python train.py --hidden_size=384 --num_key_value_heads=4 --norm_place="pre" --rope_theta=1240.0 --rope_fraction=1.0 --init_std_o=0.0 --learning_rate=0.000809 --beta2=0.98 --warmup_steps=362 --decay_fraction=0.256
MLP neurons of a small language model. Each row is named by its layer, matrix (gate and up: input weights) and neuron, and shows model dimensions 16-111. Each number is 128 + 24 x the weight over its row's rms, rounded and kept within 0 to 255. A neuron's up and down rows have the sign that makes its largest values positive.
A block is one neuron, or neurons of one layer that tend to fire together. After each block is what it responds to, as a language model described it from the Wikipedia text at the highest values.

L5.gate126 [139 140 186 125 109 137 105 152 137 117 114 154 101  99 203  75 122 166 127 160 131 153 106 169  98 168  87 130 142 141 148 117 144 103 130 149 127 159  82 102 125 119 110 144 100 138 108 140 170 140 169 111 116 143 120 144 149 128 139 137 125 139 131 108 140 146 119 158 138  95 152 116 166  90 170 126  82 112 108 115 153 114 112 135 110 132 158 125 134 157  78 145 148 129 144 111]
L5.up126 [141 121 114 169 126 130 132 150 134 138 106 125 113 157 107 145 140 101 137 150 140 122  99 162 152 117 116 126 106 136 155 152 131 151 102 125 150 144 117 134 179 101 181 153  91 132 121  86 134 142 157 149 119 139 100 129 102 124 118 137 148  98 132  97  47 110 124 136  92 128 127 113 120 144 141  52 100 115 122 163 125 127 126 141 126 139 126 134 111 147 174 113 123 133 121 154]
L5.gate297 [104 129 114 150 156 133  85 107 121  90 124 137 148 100 187 114 106 128 147 166 147 107 103 168 140 118 128 112 140 151 132 153 121 146 131 115 114 151 111 120 183 105 153 120 145 116 121 129 157 141 107 144 126 136 143 146 128 110 160 162 162 153 113  98 120 143  98 135 149  99 130 141 108 110 124 160 109 118 117 156 101  65 148 124 131  99 142 108 147 165 133 143 160 146 175 124]
L5.up297 [140 123 129 126 143  77 140 125 110 143 123 126 167 153 145 121 125 187 132 134 151 126  87 154  79 134 144 117 109 155 139 125 144 129 122 163 149 118 158 123 145  70 171 122 173 108 139 154 113 102 152  76 138 118 133  89 111 125 122  83 127 129 137 119 134 139 137 108 127 119 112 147 125 120 158 137 103 152 170 146 148 131 182 130 142  70 127 107 101 123 110  97  98 134 137 127]
L5.gate767 [122 129 119 129  95 135 137  96 134 128 122 169 148 103 139 136 148 132 133 133 147 131 161 134 116 157 132 132  87 139 166 140 124 138 164 132 155 175  92 130  97 112 140 165  92 129 131 152 144 134 192  87 133  90 117 119 166 115 153 157 150 129 104 140 175  80 101 156 161 142 122  69 103  82 128  94 137 119 133 117 152 123 138 145 155 135  97  99 147 129 119  84 137  91 123 164]
L5.up767 [110 136 131 157 147 106  91 106 115 102 153 138  78 107 168 111  96 131 127 148 172 143 133 102 113 137 186 147 138 115 107 187 119 112 180 122 148 110 155 140 173 116 132 144 101  60 137 106 142 200 129 164 124 133  72 115  92 130 129 139 128 121 136 140 164  79 121 106 123 158 123 153 121 120 150 149  76 131  97 118 159 138 149 108 128 111 124 128 110 135 122 104 134 137 180 150]
L5.gate784 [160  94  86 114 163  98 108 160 106 118 127 158 101 144  91 107 178 117 148 129 137 116 161 122 116 154 141 106 130 160 142 155 149 130 129 130 135  70 117 172 137 120 120 189 103 136 107 108 105 134 154 173  77 107 104 117  99 101 131 147 133 101 139 161 131 128 144 141 104 130 129 155 161 149 117 135 169 145 136  69  66 133  89 156 143 119 130 116  86  99 119 131 146 114 133 169]
L5.up784 [170 175 126 195 127 144  83 131 156 118  98 138 131 153 123 104 129 124 143 174 132 108 118 168 144 136 104 149 112 132  82 168 123 163 162 146 166 161 139 115 137 137 132 158 167 145 130 123 133  85 146 134 155 111 139 128 142 151 127 114 139 109 174 160 123 153 141 115 126 110 108 133 123 115 131 146 144 127 115 122 108 124 169  63  98 123 136 140 122 107 153 194 128 124 137 135]
L5.gate1619 [182 100 134 135 199  91 131 120  79 116 130 129 118 133 137 171 128 126 137 143 142 103 127 121 107 150 103 114 151 106 144 146 150 140 122 111 147 130 104 168 142 150 143 108 154 117 132  98 191 128  77 171  71 104 111 108  97 171 121 139 151 148 134 150 100 177 106 125  86 143 141 116 121  99 114  98  96 134 148 157 126 126 138 116 137 141 138  97  96 154 136 110 114 168 130 128]
L5.up1619 [122 127 124 108 109 135 134 121 131  95 120 136 140 139 141  99  88 134  76 143 144 157 105 159 153 157  98  94 128 121 134 121 174 159 152  98 181 131 135 128 147 124 116  89 126 141 134 136 116 103 120 139 171 155 151 167 153 142 133 138 124 169 128 133  99 152 155 155 162 110 121 132 114 103  93 140 128 131 126 138 114 131 159 131 125  96 156 166 132 111 139 130 122 127 129 164]
L5.gate1644 [142 140 124 179 132  79 129 136 112 157  90 129 124  88 168  89 180 135 151 175 117 139 142 144 109  99 147 111 138 138 138 118 145 110 129 109 146 129 120 138 149  96 122 157 169 121  96 155 106  89 172 100 106 120 123 134 157 143 121 109 124 141 122 109 159  78 125 131 196 102 134 112 133 146 154 137 128 114 128 154 161 131 100 138 122 115 146 143  91 171  88  93 127 150  92 154]
L5.up1644 [ 97 108 147 120 134 134 159 110 107 137 127 106 144 162 162 115 125 178 122 128 149 140  83 140 121 148 123 114 154 124 118 142 137 126 139 137 136 122 105 109 152 110  98 112  97 151 110  75  95  83 154 118 105 157 127 157 152 144 137 143 128  90  91 167 117 141 129 147 131 153 115  84 128  83 140 105 106 107 119  86 115  98 136 127  81 106 151 112  94 123 136 124  99 145 182 145]
L5.gate1816 [120 150  81 148 154 153  98 126 149  82 146 116 124  85 148 118  91 146 129 167 173 168 119 116  93 137 129 134 141 177  94 167 119 128 123 130 118 119 151 148 158  84 102 164 133 141 135 104 152 154 160 112 112 110  84 177 164 131 131 146 162 141 119 124 154 111 122 139 132 137 148 117  80 108 138 133 124 118  89 145 107 129 102 139 160 153 195 119 104 157 146 142 132 141 138 121]
L5.up1816 [102 118 103 123 127 147 139 134 107  89 147 136 129 120 113 127 137  81 130 155 147 159 106 111 141 171 148 128 104 151 104 102 107 177  91  96 114  95 160 121 120  92 125 146 110  73 138 150  96 125 159 114 110 140 111 131 132 160 102 143 122 140 101 124  81 100 156 147  97 113 157 140 120 153  90 109 126 113 123 127 115 134  97 128 143 172 134 131 122 169 133 125 151 132 119 124]
L5.gate1925 [117 140  99 163 127 111 101 123 158 144 129 130 128  86 170  86 104 142 154 143 119 131 136 104 156 121 126 142 127 126 147 179 146 107 167 161 106 174 121 158 156  95 144 147 153 140 111 118 146 136  84  98 103 136 132 119 136  87 106 110 107 158 131 105 159 128 131 103 106 141 147 134  97 115 130 121 153 151 120 119 114 109 152 164 104 137 141 104 183 145 101 146 141 131 115  97]
L5.up1925 [103 122 106 125 127 106 133 133 153 150 129 113 106  88  88  87 126 138 165 133 156 102  87 144 115 124 152 142 148 140 146 120  95 120 145  96 126 125 124 103 163 115  90  91  93 127 125 142 137  87  85 124 134 140 156 115 115 112 101 127 113 157 126 150 118 131 137 134 126 130  98 167  80  73 140 114 120 130 129 126 157 152 105 174 122 124 146 158 117  80  73 158 145 100 157 181]
Mid-word fragment continuation. Short word-piece fragments inside common English words split into several tokens, such as the ill in fulfill, c in commercial, an in Companies.

L6.gate223 [196 140 132 206 137 122  91 156 115 102 124 113 138 106 128 132  88 129 139 117 152 150 108 162 126 176 153  96 181 166 134 167 114 111  88 116  79 141 160 113 103 165 141 119 112 154 125 173 137 112 119 170 105 137 146 155 135 126 156 117 114 120 153 142 165 120  76 103 154 115 130 133 120 152 156 131 141 151 119 137 147 133 150 125 162 103 177 178 145 135 102 113 114 140 148 131]
L6.up223 [126  84  75 133 151 163 133 148 113 120 139 121 141 122  93 183 119 115 123 103 116 146  92 159 150 153 121 159 136 155 108 160 139 105 104  89 102 122 117 106  98 135 157 112 172 110 137 122 134 110 141 166 139 122  69 100 155 165 131 143 154 119 149 125  94 134  61 136 128 165 116 138 157 164 153 173 128 150 143 164 128 127 137  93 157 105 138 152 111 103 142  61 127 141 157  81]
L6.gate805 [161 121 101 119  90 121 114 119 145 133 112 141  98  91 133 104 110 110 121 101 174 148 133 138 141  90 138 117 112 111 113 111 123 172 153 135 112 134 103 124 121 111 131 143 122 157 162 140 188 113 133 129  73 106 158 179 184  94 101 100 141 142 138 157 148 156 104 124 169 120 136 132  91 139 162 128 161 149 121 115 134 162 148 163 133 133 166 120 134 143 120 133 145 118 139 138]
L6.up805 [126 112 121 132 165 135 151 176 145 137 143 138  98 152 193 154  97 149 118  90 101 126 112 115 171 140  98 137 106  83 133 167 116 139 123  75 130 131 130 145  88 133 178 129 116 106 162 194 110  88 113 135 165 155 154 101  75 150 166  71 129 123 137  76 151 174 158 139  82 123 109  95 130 139 113 159 132  97 147 114 127 106 122 138 137 107 130 170 137 117 109 117 183 114 120  98]
L6.gate966 [111 149 144 132  93  66 116 143 134 116 125 171 120 130 151 120  97 131 111 145 127 139 161  75 134 127 155 132 143 139 127 153 143 112 127 115 107 146  94 101 104 156 115 133 135 141 146 137 133 169 155 105 123 123 123 137 133 155 139 104 149 125 123 146  88 150 114 135 114 171 137 147  60 166 142 123 104 140  76 157 133 123 130 117 137 185 134 158 121 170 126 155 116 165 165  90]
L6.up966 [104 146 116 103 137 146 126 102 156 113 140 124 126  59 140 163 150 117 139 143 115  80 118 131 134 134 132 122 122 135 138 203 133 106 120 126 118  51 112 176 140 126 157 150 186 135 124 130 181 119 148 124 140 129 116  84 155 146 116 159 153 174 135 108 107 109 135 186 148 166 143 131 133 114 119 167 130 156 114 107 123 158 177 162 116 134 147 147 109 133  93 189 141  90 133 108]
L6.gate1085 [182 134 176 130  82 114 127 123 130 136 118 136  94 149 148 122 141 170 150 136 112 102 115 121 138 129 123 103 139 163 133 128 163  97 147 130  98  97 118 107 145 168 143 150 137 179 138 163 147 148 145 112 149 144 105 145 170 139 111 102 141 129 179 115 110 144 116 141 155 137  95 111 165  76 152 111 122 120 136 118 159 140 104 168 120 137 144 109  85 112 140 140 125 116 130 106]
L6.up1085 [133 100 195 110 148 109 138 100  83 107 132 131 144 152 169 132 119 181  82 100 161 110 122 136 138  87 168 142 119 125 120 124 169  93 117 116  99 124 129 126 133 163 144 136 111 147 155 114 144  94 159 150 113 148  87 170 170 149 155 127 139 124 122 146  96  97  78 102 145 135  86 169 127  80 109  85 123 144 146 134 112  92 107 128 102 112 140 102 131 155 112 153 147 204 134 107]
L6.gate1236 [149 117 131 121 150 102  93 139 109 114 152 108  96 136 159  96 131 139 151 121 114 100 129 111 135 172 133 157 175 126 112 137 103 150  87 105 110 168 172 142 146 140 168 130 174 110 166 180  95 145 143 132 105 125 117 119 157 175 181 121 116 150 124 141 107 119  94 128 128 141 183 104 104 150 145  63 127 129 147 127 133 144  82 138 198 114  89 120 146 163 103 114 148 152 150 159]
L6.up1236 [102  85 131 166  83 139  83 155 123 143 104 127  96 151 123 133 148 103  98 145 181 123 150 127 166 110 145 158 101 144 130 139  90 121 113 101 149 123 119 138 115  75 143 151 129 135 130 125  90 145 132 137 147 144 110 141 179 135 137 146 150 129 142 110 112  93 147 114 155 144 147 122 106 124 128 139 129 123 150 145 174 154 152 131 149 161 117  74 139 137 129 126 148 152 121 141]
L6.gate1437 [173 141  55 159 182 112 127 141 136 109 125 104  99  97 169  90 135 144 127 132 157 148 102 158 113 155 115 146 110 138 147 142 134 115 180 135 167 169  68 134 140 138 131 152 159 130 125 175 163 107 164  99 105 111 113 148 115 143 149 101 136  90 122 158 167  89 134 107 174 148 105 132 128 126 141 110 112 159 116 110 133 158 141 148 149  98 122 149 134 127 125 106 129 132 124 137]
L6.up1437 [161  84 140 146 121 135 171 140 175 145  98 103 169  93 108  96 157 156 106 119 126 111 107 122  97 152 145 103 108 111 115 131 131 111 113  89 136 109  94 155 191 107 126 130 126 106 100 140 119 133 123 150 117 132 136 144 115 109 106 126 143 144 141 137 119 143 129 100 102 166 167 112 147 122 112 115 114 125 153 138 159 131 136 112 173 143 177  90 144 107 122  87 131  91 108 118]
L6.gate1492 [144 144  96 209 152 129 143 142 149 125  97 143 119 113 176 111 138 135 115 118 145 159 158 111  96 135 131 152 117 127 120 133  95 161 125 176 115 172 149 123 109 136 140 103 162 149 120  93 147 100 125 167  92 136  87 134 161 113 169 127 110 119 175 156 114 130 131 115 174 143 123 101  90 145 173 141 143 103 114  55 157  83 108 141 129 153 153 158 136 143  93 160 152  99 142  87]
L6.up1492 [ 96 143  80 137 150 127 166 147 118 143 129 163  88  97 116 148 152 108 128 174 145 129 161 118 160 161 150 156 137 117 145 139 130 159 169 100 132 130 147 122 123 159 110 108 118 120 119 158 148 147 101 159 171 140 115 113 153 137 135 124  94 115 124 123 173  73 109 107 126 136 119  91 153 137 149 127 138  91 124  85 151 144 150 164 134 125 132 179 124  96 136 123 163 159 127 112]
L6.gate1976 [136 154 109 155 121 113 122 111 150 139  95 119 138 147 145 120 169 146 133 110 145 117 128 138 137 176  97  70 101  97 155 118 146 129 122 141 130 155 117  92 104  97  95 138 128 103 110 164 113 131 103 121  83 132 146 127 184 111 171 103 143 125 108 183 108 129 115 133 174 153 110 113 121 119 129  76  99 112 154 140 106 113 156 155 112 136 157 122 100 137 116  96 128 133 116 129]
L6.up1976 [147 108 102 141 120 154 106 152 134 120 143 142  88 123 167 117 114  90 145 139  87 121 153 172  91 138 136 159 153 102 128 183 122  83 158 135 148 149  64 152 110 136  97 153 145 102  81 124 141 130 122 112 111 124 131 134  89 180 148  87  90 116 143 130 145 127 188 143 141 135 113  83  88 138 145 124 129 128 128 152  55 132 129 148  89 114 106 106 151 104 103 121  98  99 152 122]
Mid-word subword fragments. Short word-piece fragments in the middle of longer words split into several tokens, like comp-il-ation, subsid-i-ary, disting-u-ished, consol-id-ated.

L7.gate1761 [124 186 112 126 164 124 108 162 137 133  84 143 122 106 187 148 157 124 118 146 113 151 168 113 117 128 145 108 101 155 159 105 154 195 122 120 130 159  88 148 134 133 182 141 123 105 141 148 145 137 160 142  99 137 119 137 139 142 117  67 141 150 117  86 128 137 109 122 137  91 150 130 142 137 191 119 118 157  99 124 139  86 103 123 108 174 130 132 105 136 148 151 123  90 115  86]
L7.up1761 [117 141 111 169 113 158 126 110  89 160 132 140 115 161 114 124 128 180 174  79 110 121 125 162 155  93 116 114 130 146 122 146 109 142 159 167 179 148 156 165  65 163 127 139 126 131 133 160 137 120 157 145 149 159 144 147 119 153 137 114  81 154 135 134 122 155 139 112 101  68 101 117 158 140 104 127  75 119 110  97  88 112 124 118 171  90 130  97 104 103 139 137 136 118 113  88]
Table header and infobox labels. Final pieces of column headers in wiki tables and of infobox field names before a colon, e.g. Ven|ue, No|., Cap|ital; also occasionally "the" in prose.

L5.gate754 [112 170 127 124 105 138 152 131 151 147 100 112 127 158 142 144 121 170 151 139 158  99 116 140 134  96 160 167 122 139 120 150 176  95 141 144 142 100 157 116 115  91 147 121 109 153 149 116 119 118 116 145 154 131 107 126 124 116 147 123 127 187 101 115 164 184 144 105 105 108 121 136 121  69 143 112 147 128 157 132 143 115  97 107 153 146 143 111 110 122 115 141 156 108 168 102]
L5.up754 [137 130 116 140 146 176 134 151 120 114 116 125 168 170 153  83 141 146 138 105 118 140 113  61 109 122 121 158  86 117 159 155 107 139 146 130 117 128 121 148 105 120 134 100 141 168 116 151 120 163 146 126  98 151 124 102 149 129 116 124 155 182 133 132  98 127 146 147 101 148 121 132 130 136 151 117 129 147  67 117 105 119 125 146 170 117 121 131 108 114 123 191 103 147 162 116]
L5.gate779 [119 134 149 110 140 119 106 143 149 100 105 123 126 152 145  99 147 142 117 141 134 134 108 173 104 174  81 115 107 199 125 159 144 142 114 104 152 164 156 106 147 153 142 129 110 159 125  87 156 123 114 119  95 138 139 152 148 129 107 134 155 140 129  87  84 144 127 100 153 114 127 114 116 107 143 139 107 188 119  91 179 145 144 104 118 100 158 123 130  86 162 124 126 115 127 173]
L5.up779 [ 49 138 127 163 165 102 142 125  99 131  89 165 125 137 157 156 163 118 153 106 144 131 106 105 139 153 105 136 102 160 139 124 137 137 157 151 141 112 141 153  92 105 129 196 159 103 104 137 168 179 150 131 104 130 146 163 164 152 138 109 119 142 122  94  93 172 121 112 113 147  91 140 154 146  98 102 101 110 171 137 109 122 133 107 103 125 117 159 113 137 142 145 118 157 135 120]
L5.gate1247 [112 111 163 118 148 129 192 154 131 126 114 128 127 124 145 155 157 148 126 116 161 117 126  99 129 112 118  94 152 143 159 142 142 119 156 184 117 153 147 163 160 122 131 149 136 131  79 136  99 138 112 115 107 169 154 135 169 114 169 134 128 118 157 137 156 120 102 122 129 146 131 128 145 155 118 146 122 157 117 105 113 153 130 135 153  92 164 137 121 121 126 134 116 129 118 157]
L5.up1247 [125 121  99 114 135 176 120 140 180 144 125 125 198 104 110  82 139 145  91 111 159 130 131 110 120 157  97 124 136 117 145 108 110 122 150 127 116 128  89 144 137 140  94 111 124 120 175 134  52 145 150 128 106  56  93 144 133 166 151 146 130 145 117 135 117 172 135 132 126 120 166 137 155 177 131 100 142 122 137 121  79 149 115 121 130 119 137  99 136 161 144 175 170  87 118 152]
L5.gate1259 [133 155 100 114 161 138 116 116  96 129 161 104 119 109 153 127  74 130  98 112 166 136 158 106 145 200  82 146  84 169 133 134 108 150 153 108 126 154 136 170 157 164  98 112 162 109 116 114 149 157 115 127 121 140 104  95 101 120 145 133 155  86 141 113 160  93  98 157 118 121 168 133 141 134  98 131 127  95 164 103 144 130 142 171  95 123 117 113 129 136 131 101 106 156 132 103]
L5.up1259 [127 128 123 145 115 116 107 125 138 128 129 135 124 135 115 111  86 145 150 125 152 136 140  80 112 147 125 150 123 163 133 122 137  94 122 131 142 110 152  79 160 154 149 136 127  82 143 157 151 109 135 159  95  99 127 104 178 133 119 152  98 126 120 111 129 126 153 125 146 125 147  84 105 126 136 166 134 110 159 117 106 133 167 178 120 154 133 123 133 129 111 118 138 142 171 148]
L5.gate1570 [138 113 109 129 133 134 134 140 172 154  95 149 105 129 189 138 109 142 152 147  85 110 111 130 136 155 136 153 142 148 136 134  96 147 115 136 116 134 143 118 175 137 128 154 127 144 110 189 162 136 175 114 122 126 157 152  76 115 109 124 125 132 128 116 138 122  93  77 158 133 133  90 109  84 126 124  91 108 103 154 110 141 113 137 152 114 161 144 156 118 149 106 163 145 132 147]
L5.up1570 [116 163 127 101  81 130 157 136 139 107 109 119 142  69 134  75 122 138 161 129 120 112 143 134 128 125 109 157 150 119 134 141 117 104 118 142  81 128 146 159 131  69  85 150  98 120  95 134 100 158 129 149 139 129 130 102 120 106 170 191 137 143 165 128  97  99 149 156 152 142 121 121  97 148 147 125  96 134 129 110 116 121 141 125 121 114 120 146 121 141 101 130 138 129 109 135]
L5.gate1934 [175 126 125 130 106 129 134 161 125 171  95  67 125 152 122 109 139 175 132 122 138 139 136 100 106 136 137 123 154 145 163 110 120 114 141 121 147 124 113 128 168 141 118 135 102 122  84 110 140 118  91 109  81 135 159 104 133 149 110 144 140 137 129 116 117  92 129 134 127 112 133  90 118 164  94 133 147  92 147 121  86  94  93 125 166 105 108 142 105 140 161 119 152 134 104 110]
L5.up1934 [137 127  71 129 135 112 102 125 111 127 103  85 113 128 140 117 129 101 114 146 155 143 139 113 117 144 156 112  98 120  97 119 108  84 157 127 152 131 129 130  96 139 151 155 119 134 133 140 150 112  81 102 116 113 124 104 124  97  59 136 127 116 113 135 103 101 155 133 140 104 144 110  71 169 132 141  98 144 132 117 114 101 148 137 145 108 150 138 150 125 161  80 110 160 109 131]
L5.gate1967 [162 127 103 139 137 135 123 123 152 130 150 120 119 126 165 133 140 135 135 129 132 118 135  94 128 104 153 126 111 164 131 179 149 117 157 123 111 166 114 136 124 167  97 118 106 148 123 120 158 121 132 146  69 172  91 146 140 124  94 139 108 124 117 150 136 122 150 120 123 154 148 138 121 121 124  86 160 133 123 115 107 145 132 114 127 117  97 102  91 132 145 118 101 106  87 172]
L5.up1967 [125 133  95 155 108 115 122 103 123 117 132  79  87 125  99 100 118 155 109 192 158 103 125 116  97 140 137 136  79  81 117 161 142  96 142 126 134 133 153 117 128 121 156 155 144  95 127 137 171 106 133 113 111  84 103 136 106  93 139 143  80 122  95 155 142 158 113 122  82 114 133 127 140  77 115 115 169 167 158 122 131 156 147 107 132 193 110 129 126 132  80  97 154 105 141 166]
L5.gate2021 [123 115 133 119 165 133 148 158 106 125 113 114 121 157 178 124 146 156  90 130 114 113 154  94 109 159 132 104 156 166 152 142 105 111 110 142 141 130 148 129 152 102 161 140 136 148 107 165 151 115 120 142  72 143  91 132 162 118 118 127 106 160  91 113  93 127 147 108 139 148 101 105 157 117 102 104 108 147 123  95 145 112  76 112 148 173 150  77 131 104 119 155  73 140 145 116]
L5.up2021 [ 83 104 130 115 117 102 136 156 102 149 102 142 112 150 152 159 170 144 120 129  85 102 144 144 101 134 141 140 144 153 115 115 144 181 116 152 123 125 129 124 105 159 125 125 121 119  96 146 134 136 128 108 138 125  99 138 142 162 140 129 105 135  78 105 106 139 164 114 130  89  86 129 161 144 121 163 126 108 145 135  85 140 152 126 108 173 119 121  99 105 128 106 112 106 148 111]
Item joiners and separators. Tokens that link two items, mainly "and", "or", "but", slashes (https:/, catches/stumpings, bid/ask) and the line break between a table header and its |---| row.

L6.gate79 [125 119 121 113 132 153 132 135 141 132 127 124 138 101 142 133 101 123 119 127 142 145 130  75 141 121 154 128 156 160 137  78  93 121 153 166 140 115 147  96 162 114 149 112 130 113 143 123 132  86 126 146 132 148 117 124  92 151 145 138  99 117 136 103 127 139 123 172 109 101 142 123 145 136 122 158 123 137 213  46 140 199  98 139 153 142 139  90 118 123 135 158 124 132 110 100]
L6.up79 [121 144 161 156 134 121 104 159 117 140 132 124 102 122 111 165 135 106 138 115 147 130 126 137 117 153  99 125 143 145 115 103 143 129 104 157 158 120 158  85 102 102 135 146 121 158 120 165 104 121 124 112 132 143 140 107 116  92 125 102 135  87 101 141 140 143 167 106 105  79  87  98 126 156 127 124 132 130 134 121 154 163 129 188 100  92 152  98 120 149 119 168 152 149 111  78]
L6.gate251 [158 105 143 133 150 157 132 102 116 123 112 142 113 115 144 160 153 104 134 115 105 155 128 146 133 106 138 122  90 119 163 153 137 142 103 116 181 138 120 131 132 149 120 136 119 179  94 127 130 139 108 131 114 135 143 122 165 109 103 141 148 146 110 127 121 151 109 152 115 150 150 118 111 109 137 164 135 129 100  82 108 133 130  92 157 108 135 108 142 119 132 168 157 109 103 102]
L6.up251 [116  97 129 152 138 137 128  90 106 118 115 100  96 178  99 137 152 150 117 166 157 134 146  99 105  93 121 136 152 133 105 138 126 108 109  93 143 134 117  90 102 136 122 117  85 171  98 100 165 109 133 136 124 131 118 137 149 147 134 138 165 126 115 114 129 108 140 126  99 129 112 169 141 137  94 146 133 141 155 101 119 128 140  83  88 102 147 146 150 146 101 117 161 116 144 161]
L6.gate1153 [132 147 132 159 104 140 122 127  94 108 105 111 136 138 129 122 148 143 152 113 150 102 140 155 102 156 123 166 138  91 122 169 105 133 111 124 109 138 121 125 150 116 149 104 153 140 121 124 140 127 160 104 105 148 168 127 154 160 140 117 121 166 140 126 139 142  91 142 133 126 102 117 153 107 149 121 133 188 116 127 112 131 139 136 133 137 136 102 134 117 114 183 169 134 126 160]
L6.up1153 [134 144 190 115  93 134 134 136 113  79  72 125 137 109  66 148 144 160 147 162 129 138 130 128  93 126 142 125 146 143 186 119 143 104 120 117 153 125 105 134 150 124 145 121  97  97 123 135 150 160 116  96 145 150 153 101 145 117 149 167 128 125 131 104 152 154  75 168 158 146 153 162 148 160  99 162 127 140 121 131  94 131 138 107 127 146 175  82 101 113 156 135 105 117 120 127]
L6.gate1185 [145 117 136 120 126 171 136 135 107 128 109 146 113  87 112 122 100 121 113 176 158 102 108  97 118 122 138 133 126 135 141 170 158 160 126 181 144 115 124 152 132 131 135 141 156 134 147  90 123 143 180 165 134 120 115 169 155 118 141  96 104 133  99 115 132 119 167 147 128  85 106 111  95  95 138 179 114 109 105 140 128 118 135 119 144 151 146 133 123 112 169 161  94 131 153 104]
L6.up1185 [ 84 149 134 116  97  93 167 120  90 142 170 130 156 131 118 148 130 134 130 117 157 132 100 139 123 105 121 124 128 145 136 151 130 140 122 105 127 129 139 109 164 138 101 129 138  77 182 128 119 112 116 155 159 171 110  98 178 135 124 141 107 134 103 133 167  98 178 109 115 138 134 131 110 150  89 165 168 207 104 134 135  77 126  93 120 131 117 103 150 142 136 151 137 129 124 149]
L6.gate1480 [150 130 139 106  96 102 175  96  85 167 120  73 117  94 113 131 103  95 100 115 140 124 170 171 129 126 153 108 163 149 128 140 103 129 122 109 132 148 173 171 127 177 145 143 144 167 113 100 126 132  80 156  97 129  93 138  95 161 111 131 178 164 130 160 132 136  83 106 126 126 140 106 116  93 162 136 158 161 163 129  72 108  69 140 134 106 162 127 106 104 129 156 114 129 114 105]
L6.up1480 [133 139 107 126 105 106 147 114 134 124 169 128 167 101 142 110 112 121 141  97 133 170  87 122 114 151  98 151 157 146 133 160 129  76 137 105 143 145 127 167 131 128 156 136 104 143 132 114 120 146 109 119 172 123 154 134 130 125 121 131 126 100  96 134 110 145 142  88 178 148 121 105 121 116 121 144  55 129 166  88 107 140 110 109 101 128 156  75 104 153 153 196 134 148 119 127]
L6.gate1586 [112 143 117 124 120 184 142 120 128 146 113 129 193 114 114  90 101 113 153 137 181 100 107 142 120 142 154 150 139  87 160 132 119 137 126 118 109 144  95 157 129  84 134 160 117 166 101  90 102 135 114 116 165 120  94 108 152 128 167 110  90 157 124 131 154 125  89 109 118 135 166 107 144 142 138 110 146 136 149 137 167 119  91 141 126 164 129 131 129  96 154 148 157 150 121  62]
L6.up1586 [150 166 152  99 113 122 155 108 119 127 150 127 156  79 151 125 100 102 125 175 119  91 104  96 110  94 114 119 123  92 176  74  66 143 133 135 163 145 132 120 153 105 101 129 179 157 162 104 123 129  95  67 121 134 117  72 163 119 180 104 119 140 148 125 120 121 149 110 133 114 133 117 151 132 115 123 135 122 180 157 147 104 160  93 138 158 128 153 121 106 144 158 115 130 121 136]
L6.gate1622 [149 113 132 120 161 114 117 110 118  89 188  94 152  91 126 111  77 121 139 138 131 132 145 133 133 152 147 120 144 151 175 131 113 138 128 100 142 199  84 141 151 147 140  94 129 155  80 122 122  96 124 133 116 152 114 160 100 107 150 133 145 132 134  92 169 149  67 117 132 114 160 145 134 137 132 133 104 140 152  80 100 159 159 140 139 153 125 141 127 134 106  89 133 138 122 139]
L6.up1622 [132 146 145  93 147 127 116 125 142 136 125 111 101 135 110 141 152 120 179 132 112 142 123 124 118 104 137 113 159 160 119 123 125 103 116 125  92 149 108 156 156 146 140 169 153 124 111 119 111 121 140 165 116 176 132 126 138 148 129  87 133 155  79 123 142 102 108 116 126 104 132  83 158 126 129 119 123 103 133 115 126 148 122 129  88 138 137 126 109 131 142 115 142 139 116 105]
L6.gate1628 [162 100 161 123 148  85 140 144 110 147 138 133 150 106  88 122 116 167 129 105 156 156 135 113 187 122 142 120 122 158 167 147 105 140 157 127  79 152 138 117 117 132 115 146 121 135 124 146 119  68 149 140 122 127 114 138 125 154  96 144 116 124 117 109  97 123 160 134 106 141 102 110 153 140 156 149 107 141 158  93 108 145 137 143 132 146 133 132  64 171 170 162 117 116 159 165]
L6.up1628 [ 85 149 152 159  78 153 152  95 138 113 141 108 119 122 165 148 124 143  72 142 141 120 141 133 114 173  97 124 142  95  62 146 147 125 103 103 147 142 104 163 146  94 164 152 127 152 127  69 144  82 103 184 105 140 114 124 151 135 137 147 131 138 108 126 133 152 123  99 109 106 103 153 158 133 162 159 110  84 114 124 106 105 157 162 102  90 169 118 111 126 107 144 128 128 170 113]
Table header fragments. Pieces inside column headers of Markdown tables and infobox-style lists, such as the ( in Nominee(s), the . in No., ank in Rank, and header-row line breaks, plus scattered mid-word pieces.

L7.gate2031 [147 130 155 137 114 171  90 116 148 142 134 119 101 143 148 134 168 155 148 123  96 108 144 166 166 139 164 129 154 128 124 107 166 145 107 118 145 146 118 116  99 126  97 147 155  87 130  99 122 137 184 116 110 177 146 136 158 133 131 130 135 125 135 124 130 127  88 122 101 149  86  89 121 144 132 127 105  85  82 151 121 119 155  61 130 129 123 133 122 149 124 145 136 119 148 108]
L7.up2031 [166  78 144 107 118 135 178 100 106 135 108 172 113 162  87 128 115 119 123 111  89 127  98 119 116  93 107 146 158 116 107 150 111 124 117 137 104 114 105  90 123 132 138 136 169  80 139 105 149 148 135 117 126 150 139 144 100 121 124  79 127 128 141 151  79 118 114 159 144 153 118 105 142 164 137 120 145 165 130 122 137 126 123 108 192 121 144 124 142  61 140 116 146 148 114 136]
Mid-word fragments. Middle pieces of words split into several tokens, e.g. resp-ons-ible, cons-ist-ed, part-icip-ated, with the word's ending still to come.